config.toml
n_head = 4
d_mlp = 1024
activation = "swiglu"
norm_place = "pre"
norm_eps = 1e-05
lr_head = 0.00817
decay_fraction = 0.726
batch_tokens = 262144
seq_len = 128
dataset = "wikipedia_en"
MLP neurons of a small language model. Each row is named by its layer, matrix (gate and up: input weights) and neuron, and shows model dimensions 96-191. Each number is 500 + 40 x the weight over its row's rms, rounded and kept within 0 to 999. Numbers have three digits each. A neuron's up and down rows have the sign that makes its largest values positive.
After each neuron's rows, "fires after" lists the tokens most often just before its 100 highest values on Wikipedia text that the model never trained on.

L9.gate582:509544544522546547471547532546589454491533488481500488475503469544498481500473539557531497500503469488522601526491531496486530496493466541431447547551484531508503468484432469576451470545434484438498408439470459444498531504495484567456515525510491517549579543449491551534518528417551511470
L9.up582:503550466427419496455513507574496510478499511510596509508505542471539466473426551507510478481512492474436512487532458532443532582534506535531478487641390451498485474446560493470490482529551581561487536481506471519460443447459554512495493584516572479515575475542528482554565544517458527507
fires after: " F", " T", "S", "T", " W", " O"

L11.gate925:518526511471500520570480456549449505488436473475446513483554531565538525469505406546501534479595461425542468474559531531497489451494461570490505546502442502563469427507510505500547464543529509430559513480449509560475460520471378462448453496523464578478509474522424419495541563505517574527
L11.up925:482498528464549526482437383442572467499479451482471552490504452512532446557466526396522487455572511510532450516500516473509467485499537521563515485524566557518553510536457442533475427520479574525474493469512567553479548480461480453472493475569509506487467507519550563501468511472476510476
fires after: "|", " Gr", "F", " |", " J"

L12.gate307:534545540527453476493536556503460522508589567525422502553571460564445461463519536520477531488539550448460437501517499538542507516542510528467429461484536574529437501482537489421577520502566439462519503465491490534517539447554523488439468482524519494490502465509495492490457443519570497556
L12.up307:554551451557414510481486479483452583495550479491425501470461452498529450439540488491485510476541474479469536546516471413526519551555557526482464483481504516489544512466501510479614398536536528446499466496484457559559508463514544445503605490554569478511564504559482497510426460592484537533
fires after: " 1", " 0", " 2", " 3"

L2.gate713:517411465480501501476529480581539538467471530563499458534542501508477488509445591445507460522529430493503579483500517358470530476519488504497495511503593484484579493465470436515489492463421449381554555467542564529529572541523498484468544507554438442504494501506532565571534525526436507487
L2.up713:468552478481534448506536561478592500558477512496474531440504442515476496522540504522512536550454506463545490547529544532604486522478491523529486479501482534492496453409565541423549528501447460550520515476505484511450507480455486504570505500464512487570491478519531490444467425483491435485
fires after: " (", "-", " \"", "\n"

L2.gate396:495437559501503413493507517498493518488532484456489431539473518431514489556558471454573474502493487417511511488458493474528489520378556467492533476479423496487538503470502424544484537461511486543424566528439533540419445541504474468507474555535504519565516537527533485558455468535455525522
L2.up396:456503525432489466434502521480461507504422430523478524511487402496573534461480426489548492498544514502555499477442529479496481555543512516530459439520494555592463472477427550533478511483486486447519532483436517576447582434492480564531449525499479470482456417518573537470521446506610473542
fires after: ".", " 2018", " 2015"

L2.gate327:490543512428480508516453554503538436489503528556485521466496473500456586467417491453553482448560553528455600537437453544589442561485535498493526402517508502590499489570450511474472491525468529535486447478449525520454490551490524462497518539473511482472508483493556458536491415468494537456
L2.up327:507498517463492593509466506518510467482477483512437574436527377482466535510484456492504477525558528527489561537445488567544467602503508528502476503522543513553481477536484563473451543560495553536509461502457476580486515523535511537496473493460496438464415444388536464534465482459473563428
fires after: " 198", " 19", " 199", " 195", " 197", " 193"

L2.gate117:456423499530509431411552485517503524513466501478506441548492518494556467542552447523529482536505459488519541480485516440518480532436556523472487454448509547531530542419503477481428477468554500449517602462501538501481499503554483537525454479528485518550494467450467561530519489521475480464
L2.up117:480485513469540463474543541435474471538522434548498548554454557583525445562481482449535498540464561450467493475549551489482483578460465536455516563433543494563479535455485497508481512556533510500472549501450502558520545435504519542540448515467499513507490471498457588491501484498504519543
fires after: "."

L2.gate729:472481459472519484512506505486514498505475491523490508455435409452404494467542513450460422588550469510483516539450543564505428582458549434489528500515540525533504447513491492496463512463521428477501503502464534503543449501495555502490483509468492465513389457542545438463455489464524553425
L2.up729:432514499451535581543479521551464435539489468492520556511492505508459578476448456466516514485528538438484472474498549549575495479511495473520485459487489524554429465519511552438506514512510502532433447471421474550462526552498501482499544597507501522450491460498479479510426425519511524532
fires after: "20", " 199", "199", "200", " 198", "198"

L9.gate809:497523521503496510493447498583497519461531399523459579514487470520537455547494498545500453530553514487490477463456428450481414530454477467545539470482566520465583461481474524488463522585504467439453531514494483578512576526560498459441580506434487442517500510547487521478564476510524559482
L9.up809:521438470449535594530558510485409525538516480484532467513568535497468497514468440497482542552502588512516517565514483510489525528496489522531576447451464510501504532479472460456525445514480504517509528538509469467528405551465476504533486548516574495475511504543563471446427458538506542564
fires after: "ad", "ruct", "y", "d", "and", "ar"

L11.gate3:516548494496481538513441580471487450507426533470472410458517434531488546427505497445525504514438534523493509444517523536560569556517604501460556461443580537511490458439509480517539493486518460450501505546451476494526446480570483461444500460532427524443473437453578515491487460560557442513
L11.up3:455447496500550479528484447479463488495443515516517520466534439497559548469489453528586485471487555536467432540509492479473577505530415529497467457528463462515528551530520426517465457465451484507437446497391468499564517520497494491465502443443571475457512517465505464473502538500506508630
fires after: "–", "\n", "|", "-", "y", " to"

L5.gate921:543443499474503491527478458582479411470430494577501523484528441492503455488568521534499497511504433486501531444513531523481537494492510563487491443451469507446518469538528404529462481518510516520475430534508546528523590542540469501491501522483486454480514509450519516535559537522441602463
L5.up921:518400481512528485498485491537433497477525456515497520506563534503492455511605496481437520544548547547501509460488477478448510487496601524508523476440433468514517484458472504445546484541530498521553452501500549442547516554507409505503488471486442498497511523482553547447494520540551474492
fires after: "y", "ad", "ind", "am", "ach"

L9.gate675:489467508525589542510575527491518474526529448492512504501562485458490480541458504512482503444471463479493525526445469451470516424546549487564498456499445520532487416486531501602537533516501469468491537539471482481488529389542469489548565490525496487454488434503512516484597469478521450555
L9.up675:505480527547480544387461500514519484479479481458458425561451548598395527497522491459464474492482521460478515556576434497552452453537486502474511479489478453564512441519530515531461516572519460507559578470457510458433569454503534525597511565514466467526452511529535447510479508509532473488
fires after: " f", " p", "p", "f", " F"

L5.gate832:515493469510484535499466565517553465441507464558455512514511460514483490499456498561531466411427514434478549485415510531499490460502452492481499381528503513510504505468479542428472478500489475518466518508487487448425478395516465558504502460502463500514612458460405469512559590399414509501
L5.up832:471522509479469521550559546447484489533585466509623558476497503564463480479455502502555477502463487561564455462524488474429558475510589507464493493537481541497495519480574529534550498481409526489498494460530505450457505423509479459566505505539475441517492569559490584562529485480495558478
fires after: "T", "C", "S"

L2.gate148:521503537463571551512489498538491501498615519535543489504493470555488534470451490426475445473523511523456491440469571468500486474493509474526403551523499492475507509535579573426564549501501516532413436462526456485522445498410520441542534539532538543490523441503419437490501545502551550513
L2.up148:572491483436453514566489530469506524521552472530527516603528435481537491464463411485544484425531479585519576386519537495470527517524544526447509463514529544444490496545523522485510558482532513482487460556578451462483480527472519579453519517490550473486539492510507465517569531581500513543
fires after: "\n", " =", " was"

L4.gate707:462518555482531528504496529476523440451441514413499556551396439490486585479525448488538504481557472433482444480535553470560450463489526530471491401490504524515476437525527556503564589569490474495473511449506495510493491520506490504523459496525556484507508466548559474487510459485439527484
L4.up707:488586467509532432521554564454590495454437440464521549530492448430544536511588422536505452490524524475516510511445455504521444479574524522532553526621450547565545477496502577549520533522486480476562500467549445520524512545524536480477525447448505470518456472519577439503475521465484539452
fires after: " 198", " 197", " 196", " 199", " 190", " in"

L5.gate1019:472449502510503577455458454501447475575417534469440477543511485500546537466485506590488550411543510487509479455560551509531488505475460504486436551540466539513595439504505461606443420480502517506503449461469529506505559450523519578493520441549404534520527452533483447520582467485563575424
L5.up1019:519519447493561412423431493504518508529517499409424477400528576479547560453547542546492551407449566487448487382454507462493497490499469472515477516552510549510545459523511610498512538439432477557503543518493448481516458483534480435515481466480506451483497430538453539554531463458514503513
fires after: "u", " E", "g", "A", "al", " 6"

L18.gate69:492565566511523500511517514475458498519536476422475516471537549463481507488502500494450540433452551472464432487510535427482504487479524522461494401445518558490419515502502487575552526479484478422495536457509456497543508464559476468477430496433553518470556514569485587527484450594485500509
L18.up69:498481503494450484535450465447493522448457472474442480464509485561521440502554521492482484535476539505540453458478421529518521471474517516505486564524544586494499640485559568426553476462515457506464578486553469485610485475499539527482471509553499523527427501515517548426478523545472534532
fires after: "\n", "P", " 2", " 3", "C"

L4.gate201:436511557505481504464505481518467431553447579500511461518479518461542488429492494564442486531498458467506530508514595463566565511490459521532433468502431501502488498509503458530507514538457496444505480528492543503500524491461539455515466490462484446468488491576455433467538450498538514542
L4.up201:497494495599580481478471482454529529563507496531530442501501496479513524522562559540520501477503563485512526480539483452575483531528488546501561504460469498487522434499519478471469463513491560533577502507447480456446463451602514464502502480509548532474546512520529439528529396472426449507
fires after: "A", " E", " (", "E", " C", " "

L9.gate15:467477492564518426491489474432426439577497481599477478536517487452510406464562479490540464475486468424443504465488507508486511499513513457499480520556472521530555528500474477493501583497546508455455572448444521430461506443559508510477521441456458472500438417509546551442518570394472435514
L9.up15:501413537546477494442463414520521539450490413482574446513561485514500424504470447465497506465496412492486497472472551492475430485448516460475450509455455475515554510454527507526576462473515446553481446574480474419458507469530501556562504541514493492506457448523519504500501478436523497525
fires after: " o", " O", " f", " g", " t", "p"

L4.gate904:443508541491494478509435514573463505577518520579482463514555494531510495468481464468429505518534477479474556470480552571476542474529529429570526434519545512562489449521474508518534477586453453464515485504506567526535464490534417509432463476513439492514580576438434398485492499499523526513
L4.up904:495493521497457460495457504532437487528458522571459445467610482495516514519519549508543515504494495508482533490463505510459543456486455421550587487500532454549447515501436485505452438515407468501547483479507506464582495499525516473439538464523450490502556544439425492446516574459435554552
fires after: "\n", " h", "|", "ff"

L4.gate426:496527542488545485456559509508531509545525468533489442449512510480477478519560479541495501548486493417516546472552525477498532494500488473459477510488555526487453524513554524548496481499448474532493529511518557549519517588530467464472575541603541461502451462628519438558525469441454459492
L4.up426:446497629455566552494444457474516485574512503520419444461478480521531489614498440539462473495496521438540497451546632452554536471493603537519561482499499461447476517452476492496506523504502529505506564527411550476466513495527465514478530557536425488536529463540497530452490467482480511484
fires after: " (", "|", "-", "\n", " \"", " •"

L9.gate264:480556480544463514467512520536500516500499456549487486531551455488516487548471573559456463472497460434484499522412567528547537468469465544457569533510539574544470502575556491528474465534510473433477519532496592556477505471524555519440478494508540573499488359499434437486553430478478557464
L9.up264:462484465505527458481496538521440547565519550527514521563494524533497502485410565524425474471419459486521484499558539504521529494440518441476531503482500459552497528529560383450470545514416544459554497563509455479458470531516508491461469499572464475433432559497518484509497506546469547560
fires after: " s", " S", " rec", "s", "S"

L2.gate147:569486541445562581466511485529539549550559475553542460467556503523470524446530394507412518517512517487489495478493567560497491496464530446472503500456426511515565493477524574451499535505549489515524472496496493539495480533471511497516498526489497549504516462444488434483514517567467531538
L2.up147:467511480567435536521472540499457482467559430465502486520530624539450486518517489471488536542489452535485441463528489499496541521531463476516511470595536435432528570489483462570529472363490483516493445525497431473546514445491563497512465496498466494544489481458485507490473573425512504468
fires after: " ="

L11.gate526:462505505470508513522510536512456503474549550568516493510508424503537501524486552443513511484523542508514549404485485541483526561491455473512521480500589570545521429496520531534490471543477475473473498485452552453483486492503507469466489488500435533486530544519482470451452505468551495542
L11.up526:403617504525536534466495544514509481523483550601495486498526497570522504516419527507509494509464529528535522471474463521499510519571531528457494442456441525529435524502506525441464532514506498576516524487449475504488560514469514509506457425462496467511473542485469433493514510463469401547
fires after: "\n", "-", " h", "h", " m"

L2.gate10:510441461515477511495534424478582519479501508544517460437453490463506492510522508511451428486435436547496600502588559457507484454500494500472467517517465522446501494464561495418463541468423452426533521505559547516513484534473484478465494527560500480524546479485509553561557473476404473507
L2.up10:438466527426539451489551548458540531541549588572497472495517501467547421510509502447483513524495488454516527451519627477503421543546496541503500489454598520517551463370546521481471466421475477505510584498473461442496470488548543405493509525520473515563545424507520489468446437488493498446
fires after: " (", "-", " re", " com", " \"", "igh"

L12.gate536:506460433497534474485507446526561562512497500472493514476553445539533481478554502494469470509534544465528455487485574544493516480451519518472496479466460579491483408443471512526477498526533506505510543500522555562456574570462491496497395489469531456538495507505552445525534526504520524484
L12.up536:522610522505495542442530520458512470527540455571484511552482510531482467545505444527472513508588517448509497499600483527501506598473521445491555524540497522549517452498513526498485508506517515456509400522457520512581491482590445497454481436543483522512523494477494545468486556552445462464
fires after: "\n", " =", " in"

L2.gate966:479573586489546506545465534426535460519487464509515481517468499471482490537504479440529425489530555463520521444519435569527519547459534497467499418511537487493469508511495510491491464536492498524496467510504524554463472449469448459516507520542493504506484463499596495500536455551439569404
L2.up966:508536466571465532618406538509478447464534535470507522525497588482480601563485434461487477557558567486488420497506509599464526587505480483468480443548519480512403527522537465451464457492460576511517448506537515492480530543504518475497511496542557483474504538451502512536497472504448531500
fires after: " 197", " 198", ".", " 196", "198", " 193"